{"hidden_size": 384, "head_dim": 64, "vocab_size": 16384, "norm_eps": 1e-06, "qk_norm": false, "attn_scale": 0.125, "tie_word_embeddings": true, "init": "uniform", "init_std_qkv": 0.0201, "init_std_o": 0.00284, "warmup_steps": 237, "schedule": "wsd", "decay_fraction": 1.0, "max_seq_len": 1024, "doc_mask": true}
MLP neurons of a small language model. Each row is named by its layer, matrix (up: input weights; down: output weights) and neuron, and shows model dimensions 160-351. Each number is 128 + 32 x the weight over its row's rms, rounded and kept within 0 to 255. Numbers have three digits each.
After each neuron's rows, "raises" lists the tokens whose logits its output raises most directly, leaving later layers aside.

L10.up858:170134100152107083173136076072131156113096105126127144165110169118124124138161112122139083162147143063153053125164040093108138123121125136091146154151176151128156084135090100082218147137087111131116150098111108135155201086123206112186111174167136135156133056137204053168138084106150056136103156134164111152107103207109119126110135114166127143136113134091088134146134129142163126175123132129137090087115100160202152081105183124144068100124165129112159153103113167140109132065118192106158134095075133134117127161223160129091105120135076155137094127111074171041144144143124134137
L10.down858:099102157123161155125093171166121092178123149110114115095215123115099119121125140139099139140104083155105199090124112133145135186070119102171083090146112124123119195176200152152029106146117179128135094135084176125172126151133091209082096088097173131094149148125103129080124072155126155136158117139089188176146142094119103154116105109091151092100140095159134166098115101101130123107164094082119181122144143129102174164127050089186151087132107075150144184128134114118136072156121123118069126156161110080127117101133129139103164178105138092087129092114178130185131111102099111162
raises: " |\n\n", " |\n", "%", "force", " overall"

L22.up956:114089192119157163085116119158118114140157166181163069134102105133105138207195124145110130105123244092158191146140095098152111140130128146176161180124132114118096085144125138116108180101131124124090138124137132078099164092110098113119137128141111104142105139097132121106080159116072168113128114098138110122161116122116127108160106088161168129115165022103132123093116137156090144125087108102140126096168196208126196138116130123151124116144119184080136126148132093072095129105150146095117169109129184074081165130104127146145135104138187141164153153117081092191153114088125141100
L22.down956:060145123087123162134114154143095122046164158130127134126131159128099137142175098140068148084134173119123150168089118126113110103139128128125131099107143164108133041159214110121029102109138091090093164154136141106160153157071103115144130137139123142108144127139085176136158127112144148185149149145121089182104047126121108119111121055125144091164084123087146186107084108130165109159130100167126107111138147097164111098128081088160140133138126112117091095078124181096165122136107160130115076159149167136138130136071170165128085130127141169094180166112143113109171165189128172137
raises: "–", "-", " death", " to", "-D"

L8.up1052:162177089110121106128181106171144106179126175129135127119165144112134134142143144154124143108129167127117100053124136176107152115147095116129158093154143096134163144148107134147131120093104121116154140165196104158170144160126101095148109100091142090105106140107132110105155092186141112128174149129152088125149127108103193137162141140131171144115128087162096125168100217123087035143194088124119125120121104129138066119100047100068128146168134094185149131125139096115141095132118114096205151096065141114120085092131182110079052151080131134138118081108110109150124185111156094102
L8.down1052:125117147121156153143090141117091105101116095117147141146087159166108134101133131141125105144117089128107175177099112103147145172132150158145079155099100151138128127106160162090156105176117130163134136124065124102096124117116157128106128115174121193135169115147122142141101136081141142106112121129109134141137166140167125119109103139114082093131112167104182108105167059113134193115064193116149109158146148143115199126148211178181154143083099150126167141124145143168107190117130099138102098160143110124127198156102086130179225094172135131062128136142144165103144069132089134146
raises: " ====\n\n", "====\n", " ==\n", "==\n", " ==\n\n"

L8.up748:121079116134231135160174129098131168099111132137128157107100134145142118121174117180097222127141159099132127084189115136087115161178185098118085135111189195154135142125120073135155104110166130099115133112134103112146140125080138078159090139172116137151187116136095124125080121171115089145117172111156128104153141147146116060119162132183141143107108092154124126128143142120069157107163142106122135135144142155131130129091155123122192165076141068090154106115117120128131048126138111105138102130139135070145113101106158098145126064097102147049115198139102148107136169140156082163
L8.down748:149169096117039145123072115141152099161145128138145130143141133075132135161116155086142033159118094128135136153083117134126124114111109128153167091148083032143129134122112143099113136136087142114103151130121150160094124162159158195118130112086150082119101147107167125123192146086148171117141113180058107099102103159123092202132110163097092111159116146070119111124091110098170086161079132110146108132121112099130112136144091091148091122133101201146108141132149157119128229135127188127111116140129087179069119131161117150116112198126166123160154068108193118144109078135105164098
raises: "===", "|", "====", "=====", "|---|---|---|---|---|---|\n"

L19.up176:135200074133137150157124120147133106157119074091141196093120119131179125139171102129142125164149150142106165118105080070150136073116143122149180142138132129114151135111076133128127136089149129146139165111128172112105165134199093091125103077112119159126167099102128165100121138129180149111141055161091148153176149142152127109131164189129175134130129121189115111180108132140103161132117093128088138123142116198124108120105147134126136107118156154124151122188127130072120186083149102142104162136090138147159196063106106127152152147137131124147182139136138129115116140146114169099
L19.down176:142076154170112129112158163085138164119150154130108103124087143100114074116071185129160134121081143113151204129090175210033099160121113112143144142164165107101047147139163147152151089183123116144142125143126140161136116147098099134121132170177139116133114129075151174159129120132153096144093149082081085141095123177114170177090105124108145135098066126089121098069151167120114114094139091102155115127068123098144083110094106143187162176122102139103163104081104111133120087142138073134127082116152134181127103178095130123091087112110090130126115125174126143126101110113111097102
raises: ").", ").\n\n", ".)", "),", ")}"

L20.up79:110133166151150128164107102123124156149099098151108194146150123122171131123127130106109179092107114117177115123175148106159129165147121118147148128168124076114130124146094120180149111129104093158175104137143130160139117104159155131143144103150120154109130126106157138175152041135086114097116078096141139110149153157097125136202107158125113101085156075163076075152144150143147165142092178116089091125038165173117142185146112127106145038107128158056090124164136058141114103139153205092095095076123107087132153153128142090119129112140151113163111150135181140185126147097112144108
L20.down79:129148075078108102143131124132111126123182148091141150142114126180113121154183080128129154102083157103143137106054129154099117099153145096132146151117120100150112164132118100085124168159137144083119151154113103077133168096116099127106086157097171127157095081113132183099108142123215225083082150162132121165122117163127165143168123089181181138104137077091109126097140137126087108151121084149083147096142190111132137174097146150145145129113130056091119136169108138099098171141103154093227169095137099158064210090115125160148105119117171147121141093104155128132234109154157103118
raises: " themselves", " himself", "fully", " itself", " him"

L20.up1121:096097117133158156132214189142178118118134111159118113144126130174090119120113106079122149120150110005129156033105137086179131100108145118132180111129184075169138113074128068129113085184176146134116097137128117089139152131093081098116084144149150087160073124155086161115137105163073132112104089140176106122080083117133156089144146134089142078092115096157164189128143160125069107105182111103167132181116155122095188141089148131144135142077151129140101161218149138144115124145126134187134113142121131125158151199128130159120107137133172111148119146182131129120149147137091110121
L20.down1121:116079115158148134134155156139138133109147147133127144120111121202119092113147159111109185130142145052102149096129086096160129136134151167089206139147224085190118114141130102110108107101146180135146071163144113135125154178110080107116110136167150101120074127133137108098203130139111155175121131167170148119148119131104173123174135134095136116109175105200157156205164134163065076129159115125179093152090164136138112126113028119157131123074159118076075116159146155135123162132108140174127089150134079170133084214094151181070065131141147191149110203156152137108134184163136127114
raises: "),", ")", ");", ").", "):"

L21.up765:133109126161198148107116144160170120168171107125111129115165074090105100167144147105137113121152166151098129173078106103120105150098115109152151134153114086121119090100131164125070206089108144105126204167122117117160159167118087148160127067105135154120103131093130216107107136150076133075119095175164126076155099133088110092156117130126089119145192128165172110143080167103092130150144124140124111215121182141114176145127114106146155136064107104109077149170130126073084108126083141069047157152192140149154126168123121141147146114065142101127147129132098186128190139154074108125
L21.down765:095083189144129147072107179139105062094147103120144105111132122188129110146137122108123104086165117134108168130114134141096122110124221088118084030119166225101119093153168100114111129168125117136082139174117095080061079120145134142111132122155155178140139086085111137134118129075115180126125103145134167143085115115110110090063127085139170086130135160162098126130087123087082098115139145129147152124110115127165120143166160106142140132154114148113135128146130156100093120150150151153135113090091076115099127049100146110180034122145101112116197169156174115124137131113085160153
raises: "–", "-", "–present", "-p", " to"

L22.up198:135195136135114103122144123165167161062184085092126117133153068056153171101147100084177000149157091139158146161145164172145049110107090160173115145077155137075118081189141149126127141130115179178139144086146161170156124082082110134098163161088148136123125104110102130155163043110120130074083135161143130139089174126129132180113198164084134132130100167095150086063149142086112178136134140146137127130117109142126140162160137073174178102125180137068090164164165135108112139170108124095133111127112112161177065122170125149136169137125167162107177145140120129135132167122093143141
L22.down198:140095071132096130129141144129116147186115145127152099118086167218121078165139126149130205126071139115100138104127143084087137105184121066166149111109096157116143167064146113134137130101143089128176158130066154157126115117129133153142162081194185176111144110131128177115093166149114117181188135100092113141157109123135080140168115096123128166129147059133173175154095143181152111130157106172134090187154103122120112085089152124129180136074123116201158101095136114128143169092158123135192105114124113093131136116147133129139069110155111079123130086128151176108103121138122075103
raises: ".", ".)", ".;", ".\"", ".R"

L22.up300:133128104105113140141145130074098156137146158109162177144153093130075153129168125130067175154119180031142137139148095135209157138159133120066211109137216081151106128107141127088123119099142108107125130152193100143132173128105116117092112106148096113152108115101207152136119083141077162122169139128184136088104137127080171141151131122173138094131158132191094088173162102136117116104093099119126095134074115164136195110123107115147142098009126130108084167162105173107156159136145174137119188087135125137121113085091099136130088128086161216125161179175131209109091127159138132092
L22.down300:168133148128137092110121107127120097136158108090095099087097116144177107115129091118130114163101097157085130132144155140071145119116103090201091156096110136120114086145139081115159124167083168133131108090035169142113080081127130108158136123120071171146139060068134126126112108098119131096138125148063126148140167080136055136121139113170152149137150133141164123112142147151171091125056142103138136124150126091130103116153190126098126115197123144107149046090128098102119109137140123093143155115127163016075145066131085061153132110104108109097104046057104100200164092125148140127
raises: ".\n\n", ".\n", "\n\n", "\n", "====\n"

L21.up772:135146139138126094165131100139145102218105158132165161096148130078143122127124100084149117101147065089109088128118096144198130119146076117169132162152145135148178125074103177168094117121156130117154196096111126115128130193143129092162101080110088129122146130153147107087102123163096088086122107137162139112154192118113103148101159086150182088080096091148119101183146149145169089129116138078100081136135125058076140151130117067115140186077179125106120160123061141162138183132129105093096141126168175196110103097125065111147183137069140178183131077208131146128139140172124131140
L21.down772:088163171147127116103144114118104150076189151102118141105103144126184154107114099119127148138166128139084156128109129122107106180167122143153143136069131125118110075151164077137139135144120106127058124131109138126044124171122161148131093094097119140134075140115120128131136130103170145126108169074129231196104070143165166123142158084130153179107135115155140105079131122115105119111143052101113124144101095092156144150112146149185142074125123114146118071125147134094121086109134094159160155084131054169150114140130180168087081079158110124122177111126159074082109147117094142146
raises: " to", " toward", " into", " onto", " towards"

L22.up700:139124117178136134159159111094135146162074141114154155148138098107149092116088111101105121090099142095162168097112082140140133080114167106130142142114112000124100108147148134101146126091125163107125171103089139175106136111111134089133111174117164129149105176103105169133102167143081133135170071206168154092157133136133081139217133140163110143191136168106144120074141190123134152108118068163080093180125146116134172143145090130073134094112107159141099128146167077133111132085131096118062129136152127096122134169163111122136081115161137162160129094126099108143118109093169193127
L22.down700:130082101146099121106124145153154113147126173149153194113129141186137015152107104146158139144051105138130147147139122122073158119119170100139145128186096113137119126077132125127117144127118114043178107100088116127130116192103096116121087084096171075177161091140133147109126191137103146125173137129090101151144146119175141128131103074105090108161135177150182142079166131122124145169153176085136147106145125118161095139144114191088151148116119107132138099118129142136115125140128137082109144125087159140094136124161107131139110129109122109111150141123131179107131114151127136137
raises: ".", ":", ",", ".;", "'"

L8.up838:110090144123192123159178132147121138098096149103118165127071174153107086074166128171086206136120149136085130150184144124131125144160193046132151113079156172142135121151115155122123169122182077106151139189141141111109180084092115093162142132137105181135165118125140129161093120104079109142165178120133102107127162189156102076134200157176107119107093137145107123113163118153073156133209154122137115167100114174109097090113185113106148131044128111176157125115159115125104050134166147159120094133063155072152120105105153108138112118155107136083114182115115169114088135089166070195
L8.down838:132147118133080147111075118100115108133173096151157123122163074082128149168090134098193063124130130114169109104105152124124144111086097170147147127179125070107123121138140130062117095122104162157121116109114126146139078187171150142057091140158149032143084135112132098123159120167199135106139079126109153183122094075131154179103052133092113146151165082119164152150102137095181117117055132131137143127134087116152169138170072120151114127187125174121099109134119132148135200125103130109137129133182097182111116144145102143106143192089158121193110062131133090145145110157091170057
raises: "|", "====", "|---|---|---|---|---|---|\n", "|---|---|---|---|---|---|---|\n", " Source"

L21.up441:122129117143156152116111179142180122119181159090173096136147072152116157117197112115087101100140160068148147114100117153125081083073190165077122166148098117155126072095092176128131192118117169164075106139162114131084191159138113142070114129116117119068125150136117151171096116126143172096140139157152100142219164152128139115178136137139182134092145150112070117123035138194179181130088077131130099149140164102121158088125156105062098108129092156120170146137100139060095132118124117178116121146181183111112146133113105176085127154122158211167154144098081104105195097087149156148
L21.down441:098135155150146123116188115151093085083160142116109086149173178109116096154106110128114147115039122140065088149097109190122089178118124092150152132117190143125112125082204107157154152132031111112159167131135133114100125140093161116151071188187163124115116125086092109168152113130170164100104127171078151134066137189109079114153165116107132170149115111130139161175135132092125159119101154109136121171099126095138113120206138168136187077170173159088119132119131105089152140144148184131062125186098132145109136050181087129097133171096119165103167122151132155101126132157125090170
raises: "ics", "ers", "ic", "icity", " of"

L8.up658:135096082145131172151158151109118126102118151109100170124087061111106125099102131095079169139103119102098132130106098149146111089108131115164125121112158137118110162093126118106148216145153092103108076140113124070145104074086124165146115157120129151166131175138170063108107139111132097118107102106114159123083134172150119090138114157138152186119079126161091172098097161145116137143135154120081100116140138155177214170132162114234111131119121150134083126140106167186135127190093126221127094119189096125119170186112121203197118112109116150137106173173101172110130143109130170114
L8.down658:142111171145134123107082092130170124126168100158141078121163186130149162124125126144154115134142116172152105124148150110111096174154119100096114152169117114138137120151127174159083076138113112149141138118171122164078121175160101110118174089121096101094118109133069171113140103174151155127157147157129169168182139082167126159186121122121111050130177148093170103155146135140140088113096114150119167117109149130089081104138099115026121125157150114117128092095129073075132082078170118133129160129099151138124087083130106061071141164128137091126142110103090093098101148155145061151
raises: "\"\n", "\"\n\n", ";\n\n", ";\n", "\".\n\n"

L10.up909:135157125131136144203102079095094129224045131139123146113125105143090108102149131116091135187115146144172086036132176101108135116112149134138125122113142131158078122152130121176100106157112114171141202107139045111138130098172104152142149082102092191112136140145133167093111097134115145123153088184139181129255132103058127129121161138179148137123171129164086120148085138135116131124061099124083123199078100116128097151087122120078102079104122136132147118137124120126136158089120100138130153135122124095145166124068134088128152168082143114142088103018143101133109188117075097076
L10.down909:123101167108131129120095168124088168145127147075156065131149166122117113155149116149109141187066132117153083080113137115146109086100120119129157103139158166132095104134135144138069104119119066107150094122126101200156118097106111172120155118108146134213177150134152140099108146100163129136092084071129098178105095138135146118136101184154147129120154101164124155117149086090138086076188109132125154161121144067115152155190134120119145122138152112119184097154077143150145118155075123157138152102132102109107141087110131118082100143124143081149124088135124078145099125139140129209
raises: " |\n", "n", "se", " |\n\n", " |"

L19.up336:200129103153094141105148109152187101108154170133134128134152108073106200093113122067163079096157091146088138077099120133140132118090129119146116149145118086126173059106094122130120138145144183160124051127147100141123183161126132126119089135133125123154118105148164169123108089154074121108138148148144125155139111089145146151125171078134154107120145141153135073089127128141145129165169148110113093103151176097093154148146140092103128150130227192141093166188119120184131162146168149176135141108171141131122123146137119108115117070122160175217144048169144129145148173118066127129
L19.down336:156111127086000136060152149126119097134143141089117157068133228074110177109170134157130124127127062099126166105090133138101172141113114140131077071176125091122175096111137087120074120118105127169134137111128132188109125189120109091102155090089136115107123132150097130155121094116074125097154153138206135171137066142164144123122170103150104166142135136167139132083129117116133161122159164087101086127199141127111149128150148121129103115182140143186095148116141087093130179153132111128115169109096060152151077148143186108091074107144109120104153134150124112103161125179146106143
raises: " to", " into", " toward", " something", " for"

L17.up381:092163115142198134149171081191139199116134153189125075160086072157097107083088095131123116111176097144179178137104089131142079165095161135146114106131117148114111122101127141136134133133144103171119094085074128134108123088191163072129183121125105133160111141162150153109108123160088204143108127169156162093146137143107139142106153178157161099125138157150155138103104100139141150104085128119089124156131138134153165124126200169037164145098165178097124153140139087102115153160185090116072125130166148036102142157162147143145172118107101150164130138163143144115180169137135143141
L17.down381:102129177088132092146127069145142105064158143158134188107116135143098144116083138132118099112105099094157114132124159152087126122107076107101184121135135124151112126123128174140162094129135153122136107109134035113137161139052126101128150117191170171156128168123126146171142097100168145146078079095176167125159133119100122095127112144097128096162124102093191169145157192122174127121079223193131126113129163154138156103118163141126142113134170147088115064143110136115150089157127079132158078073160087098081112089116105146115135168103137152151135125135128134200079120086110054166
raises: "ical", "ically", "ic", "ics", "ist"

L21.up933:194103141084156124130114160227162135195151145131147135154119102158117098128128133110134172136115154122231121081104123108117116086134118150109148176084106086118083132096106124087078166167151147096153110138139096108098121151103119094128107152135125184142147173121137174127078133146117116164144102130156142175119133127079094099129114171182175113153123159175121167163092125086152103093068057123091131179154171118132166178119138151116109123111112124156163088180109166128146177080159104125106114102184106090097203157116150102119124082141152101156130129151128097158066150115105134087
L21.down933:199133157097105113118126160155130127136172149131162097100117134110120145103151122097155153142139088157144118108070203083121132150117122137215137174087064175131086188116105183126104110188138133165139206189132136132095112110080183129139116135152142102125112092090087106122128086166112132133097121091089124173122151212159064131117135089093169124126153162146138088088160126094122070147077087098148202148128153160113085105166158124121087142146132147093091089141113138171162192081157088169114122119114137075150201134098155192095151123142114046117083106111122114223113127110074121120
raises: " |\n", "\n", "\n\n", " |\n\n", " |"

L22.up657:149103139143145183123099117122093101093115129114140104169159081125098194120074136082124140120117145114149143126094114141172139103105141112134088117130121099164123168140148150083162160123150161117116147142171114083137112119105101148150150134141099153120176152095165199110038107116115116067108174120137199140129142106145113102180164123122229101117179092172214154129077136103125115091159094102076139114120146125091175163124125143149080100091129158106154153190109107119131144129157109131150148153175192134159136097092132105194115120158115118152117092125094094164138144133144137073
L22.down657:124089132065201140117116136203136140132173084131128153118129136133112062106192146158074097163129118211156064094140118142066037117127100131136110140100079144177088121111138087160167100185086073148032166140115146126112056145089149134135162105159114089113159090135103107152105101112128152149098150077072105135116167158105145111143175140106182117130076113162142166119065085086111124145100117098116107116107147117124114131115169095143026125097091145090128053120077175107105129132115111193106133129131096125087151105147110138104098145136101127098124126138127166171122156187130104171
raises: " |", " |\n", " |\n\n", " Total", " Record"

L10.up740:213157113063138117166137105145143121164137172134118182110076127157139179108133123163079172162186111129154131148173098076130121141165140144114174138098160132143147134134149142082161135115067175163163145106095099161199114100135184103099159128125139164128123145143137119105119172107137147128107091141089166056118107120174128127124095167155117119126105138116135196136147103192070124099144133123094140132174134133166093128150147101105130072114107086063111077099115153114122148111113113168126152127179083123129116130146143120187106070100135166156147182128091120079115118119148156107
L10.down740:125109137169158073104150189133142072148093193148122149186150139134110085121104104079185169135158156066125161169104107154105124135132168131162161112105172124110108154134110119142109103142113098144148147085101143171061124121079108255127143126146110124104178089105123113099110196102127157140104164071116045178148186165159085106117095132122181117127098174136133063120147165200120114146135143123097100150069113138119116132116170198189110096110100133135175187099163149144115146136130118177090058154100172109124053139129104153121147117129146147089182115181103128150161127188141107152
raises: " ===\n\n", " ===\n", " ====\n\n", "===\n", "===\n\n"

L19.up757:142093105157150084124131125075096145148109121158153131156114108088190116113142125131155099073155153108188101166104061113143110079132111073127125139185118071133137056182126125085124123101128178105161109105123115181167151072100147198125177104089124144117087122137189130098110117170114136093106101152165125142230085136112126146113074135110103125128169119116084089162087084108148151157102065165076129137100141125152128152094139122105142086119129150107038135161165140090085161083191128109137109093127093124180138124140203135149115078097180077150086095099168132100148141107058185027
L19.down757:126102145138086058122073077159093110110088188117166096157129102134103112197147142127108182133138097150156179155159153102123124112140117126149166127095103115062109173129107109098144120136089137139129116121116135129122115135135099117074117147163151106116176075164127156124128125124148176152079098130157133163176121175104108084116208089097172058155108102146112148123142106048146086158063108096133159144111081095146137136157130081126152127182115099126175064148099131155120126151168101095078152153152152152116118175118055185108167117108176066130184122134177102109085087128093162169
raises: " |\n\n", " whom", " |\n", " others", ":\n\n"

L8.up1022:141145072149156146138137090060144113093103179119124119108166075101113158161185150145130049137136131111070107085170122087119109143148108115129154178121141098117087128105149163141157179102140076118123143136145096114106145175114130128118201140122096095153104087122173134129112107186141086118110170153128168095140115090142181147146157151124173130162125168109139145114108144123112071170150065120144136100193195131152164118193131094225139115067149157163102153132123136207137100157139107112081191090153094109135127137127085155121093099176123108149100170133115131136146158170166148132
L8.down1022:043114137121136178115155128219148147129149062158137141137096145135139120108086111107123184152124154147224150160117137159123139153128112107158061072128106150134170109109055123102089078143146133122123091139123183098153082113127138109161088120150163171122172163121057130118131188079149156153157122103120101151122152168178094133123121153142102122081174127114144102103109145128137137110109141117087153162104095125130113144082141181059083140184115108152154106081146138083145140099095082146167076175118175136117170129131136139117187153084147128077148098134126108119141116136076086125
raises: "\"\n\n", "\n\n", "'\n\n", "\"\n", "==\n"

L21.up256:153108112137146160118152130066129111137085141128172161124115097110096094153113123144061198097102131114138137120061116111186136121139142097167210144129098110143181173158091141151149110156097093141158118144132117138157110117134138091192104130131140063074073103139082155109121083141165088098098112118141128050150081106129091170169179178114137098068134145091079040131107174068148082143102104118084106114148100148146120128130172115161143090131100108139156122130073128090133145161143130088088174124184176126153144165131184124185113079112095065111078164116181135139130135084121101103
L21.down256:124139107108094080108170134147136099121186117136132149155105127115100136106091108144125130124139095157135105169115188102102084130108155167049087134124052116149144110134205165126084095138105151092117126149106110099099097159141097147091131176074133125103178123110147086199126108172069198127106144119100144098141182155109106151089105133125159086094107119160129134095197052130174162140174127121239145137129065140138168154058178076099141136117167143110169111134117129158145049155072140145106096151076123162128126044106103108120150165101147145133204113134094105104116188147166206132
raises: " with", "ally", "a", " as", " and"

L10.up116:181190101118156104152097076127143128162093136124134114175058137039162178160125136127144107155141142166131114153162135085124100075118105112176102141192178129138154123174074184076148124103075111117117163069142133177147164144158153074146119112124144159128166141125074131159122126109181143126105094158148132108119133133171121168105138100131128149143112145098094096161079191124198178119135123139114124127126097135145130155188144130106117126133134172139143155121066102150116116064146133030102143178188151120094137163115082060167170177128071094099089118071125097084143089131137173151
L10.down116:087082137156099160097142209114137133090165124097130161105188117214087092086116138116130163153105112111139147070107109195099140199133124143055149131040077132109144161114153069156109118169149124179155121138095148098095132087082115161070135100139123108167113125103164136122148124154071118143144140103126136121089098094061127074123133155077140072109153103154133152084197063118045109138116108108134098138113100110110150109084127116179142135114130096121109064114191142111117157142130132176165119038079127159153127081130169184101128092130194141153142133119184113156147137126133122102
raises: ").", ");", ")", "),", ").\n\n"

L21.up104:152184076143138148129161171173195123071120112113188128106172075122166167111148110060198044144159088124129115104096137144132119094081087147167114183108144118073152133149124171117146125178158150120140171108135130154214188097108140132066164122076132174150150148105115164199108130117086140145119118134135148145142174153130108167106189134092180136117120114117138055085122139060143153126138095140129141171139140100077221130124138077129195137142154098102083152164101150119098091187136113104131128111128137082147086098172124110134123148135169112175134151156156095142123134064046187136
L21.down104:127164101163124213086118204121142136183167133099118045101127098207183105163153154109148147151144114111112128132157124156065121122138125150121153105085136148119148134119152094161186137121138109146176100135098127132141121140123096114131127102115166162092097134141072130075077099131115123186192141146139068133155112138118049183140101151160138169106129093133147123124147157188132120141129139123145100178111154096096060091071113108085160162113107122167070137057147066109076158102127124165155141092106130089117108139150134123159085108209091154121147053100194145151127165086158161106
raises: ".", ".\n", ".;", ".\n\n", ".'"

L10.up340:175177127163159163164125091087177134235154121113111173119131164080077113155157114148094143076117122096160027074106111109131108118113144098145147153100135115188126189124136168082146175143104141125161165113111121138156116033161140180146159188096100127116075138111178108137117159139119127141123110169140142093131151151062111125128144214169134123126157088179131153113073160131147078122105128108177129139062134094181088149121092115084086020108094111193192110100119128146115158134128120157121143107104109133165124102100124091136145127129156149144115090100107107169115197067134146109
L10.down340:076084109181143144136144168122144098168044094072145162132208131078065151124119172100134065129133165120145111097086134118125147109139091180126144099133153114127094124116155168143142111167120102087136132116033158119128060108095164105109089120149083091164131140137111099101086088110113158139157102157138144161107152116137113066117063060078137163148092129130145133119135146133166020100181119119121147194109159120110163168072130132120140154099096156106121109038082081133140132086102119100142171120063111128104148129123068130122111013100146102159195065097156120152134078144085104165
raises: " |\n", ".;", " |\n\n", ".)", "."

L8.up777:144135097102216135135151105120145133096061159125121203102101129119074128097160139231119184121109137124090122159153100143130130169138163103111107139110138176147125091080098138110192164097198100134163127169165089130131131105113094127137121143160114143178184127129177107182081120136145121118133179096117114080156147187146103050128166135148141124105116168143090148137131127109046144090185164117131131123116092181141125104133187153125154093059130090169177118134139138133126088139141138137162120125147136073135134109058132120127105098138130167114091163139052151132088164089193125183
L8.down777:112109125152058138133102120152137121140187104146146080180159138130192123169110128041171073136156156066167153102132109098130099084105088161151146104138121082119111157139145107136078100162079141146090132098090169147090120171099184120094132136160147096110124124103094146107162150131142122140120071139126113147069102086123147200114084125135145113166141063123193082129128158157208116167083113137082109145126135080123122182097080096149119165173120191123065127119108137137132180083105122120098126150111125169110097126187120125144146201105165068144172071141205149131149129149081111075
raises: "===", "====", "==", "|", " |\n\n"

L19.up417:156161128094149133104102122204158094154084174104141129083165143107120147091089095072158119084123107162148177126080117168176086118085202085142110187110161139119148140121141149118080194086146142126151113110164097095145145121141147076124065144121090121120106122147125167078110126152065113076112121132131129125164135152123137154127150160156149131110162079162192078112080097094158059159128131103095147120164156125054214165131167113150126107134156174104144195137145150197084064171211139108101122131178187103132129131153072099094126111113174103199101107172129158203101110133139160128
L19.down417:110088125068095135111135123138115142103138197152114114117124120127111124152176070172158103118100082118129195161107114098209135102147159163195177075195137148152145110134138109114096144088066098067090199120167106133104098154119133152126123137122098139096150137147093168159071090144175105220170128077128139107055127153085097082109125089127144148105145124166099065144111099115172103133091096105134090123098132212137067125107102089160158141151116122120088107079136168050121170095128086098090148071144058110069092118122052134141120149115119194129154107100115110110103164111121151111
raises: " to", " into", " To", "erm", " renamed"

L8.up700:119100108135187130180128086149142137091122137108126177154164061095122132125139132120097121140085113119160117106145142156169096144167168114183150103143106145182125112158147107123137076143167084142160135131132123109147169117127095161161125077127109153088121131104099141103130112169071123061169095115153147155146164150076164176208188102081126132119148097175141103142158122104118106112153107132154082115114129070084173131094106130131203148107146121131133139127141142156144146158162171113143098120143128099163112103117179096098181150117128131100076138105115113179128147077111087130
L8.down700:121157159149100083115133189101119129106142134115106096131077159147138142129137137126136125075140168124105131173145134102092160101080109141109085174134106115067141107122128158108115192135107147116098105136143139126119106146132141123112177173117153134178159110106167112157113134073178123183135193123117123102126126100188049113081066151201166151148137155080107148100115145111158176163101154149080150106140116155174109116128122180130074098159117148134127116132120108097069142086087096122092164123122146155109158150151106163150074112179139143179148094112134143106150098183122201112
raises: " ====\n\n", "====\n", "\n\n", "The", " =\n\n"

L20.up122:136111100144155128153112174188191087153157099140171165152142074107096120102140109107098151108179145084133130054100148099130090105113144144120155128177192105166135113108149134133147117136111131150132083118131099084118121139117096109075115135134118109190128123125095199110125120125068131099121115135133101179136111141108168116112126130130148080129157053218141107150084122126063116132153151137157169169155168112105189173119093133117173135081149129113085140167108149156111131154124155126083173133107120076140135148120089173092068126138177055168152145193137086135127192117117097130
L20.down122:126128119137114133125148107105160135100119121138127167141136109197107124121138163130082162162154145098113187113160065101212091172129139160095129122152192130182132087166138111126103085085138141144160101137178136194113190176122115097121183176134146113093107104121155110117225102120098153129134088156131094117124146175076157147127161135153145101154178116215127136196118100119053102097147129099144110132131172147150103110130067134129120128057133094098070133139124230103166145151108096162158108143101106122169117159121093155070071102112142126146112242123105155092136206151142149080
raises: ")", ")===\n", ");", "),", "):"

L10.up795:121169146139111155136170105086143078130098127169116107087152148135116129134160161120075195173156126062122125047181108148100109067162105102097145098065131089177112076162130143174161151137158131117161062205146130134150129130124103073136145178115172104118124181110139145094079071179123073144124107176192079110099099111087155144174200121071134095116119120183141175099124150123145138110169149128175134148160168099114190067100108074148143095143146118108125129180120149151135124143118129102122170157179117104172121150079149155085160212093173112212119091165117133132091116128139092107
L10.down795:143105099134143096144126120164135153138171126060144136183103123105171121134106118111154057099129134179113154216075121116115147171121122146171111135146128186069163182119133133129082123121102105133127170054129166107146140113112147193090087079136099184152139118158113096124152159089153186096084161073073162169145155129178084134129068137170100154136145136108143053131162116124092083116066070149072125106138084139086131155159155209084117152139109146145150126090142119138156112073117133127123131109068145117052074076180097122155112034106083171034121137116137148171158120154120165128
raises: " ====\n\n", "====\n", " minutes", "}}", " ==\n"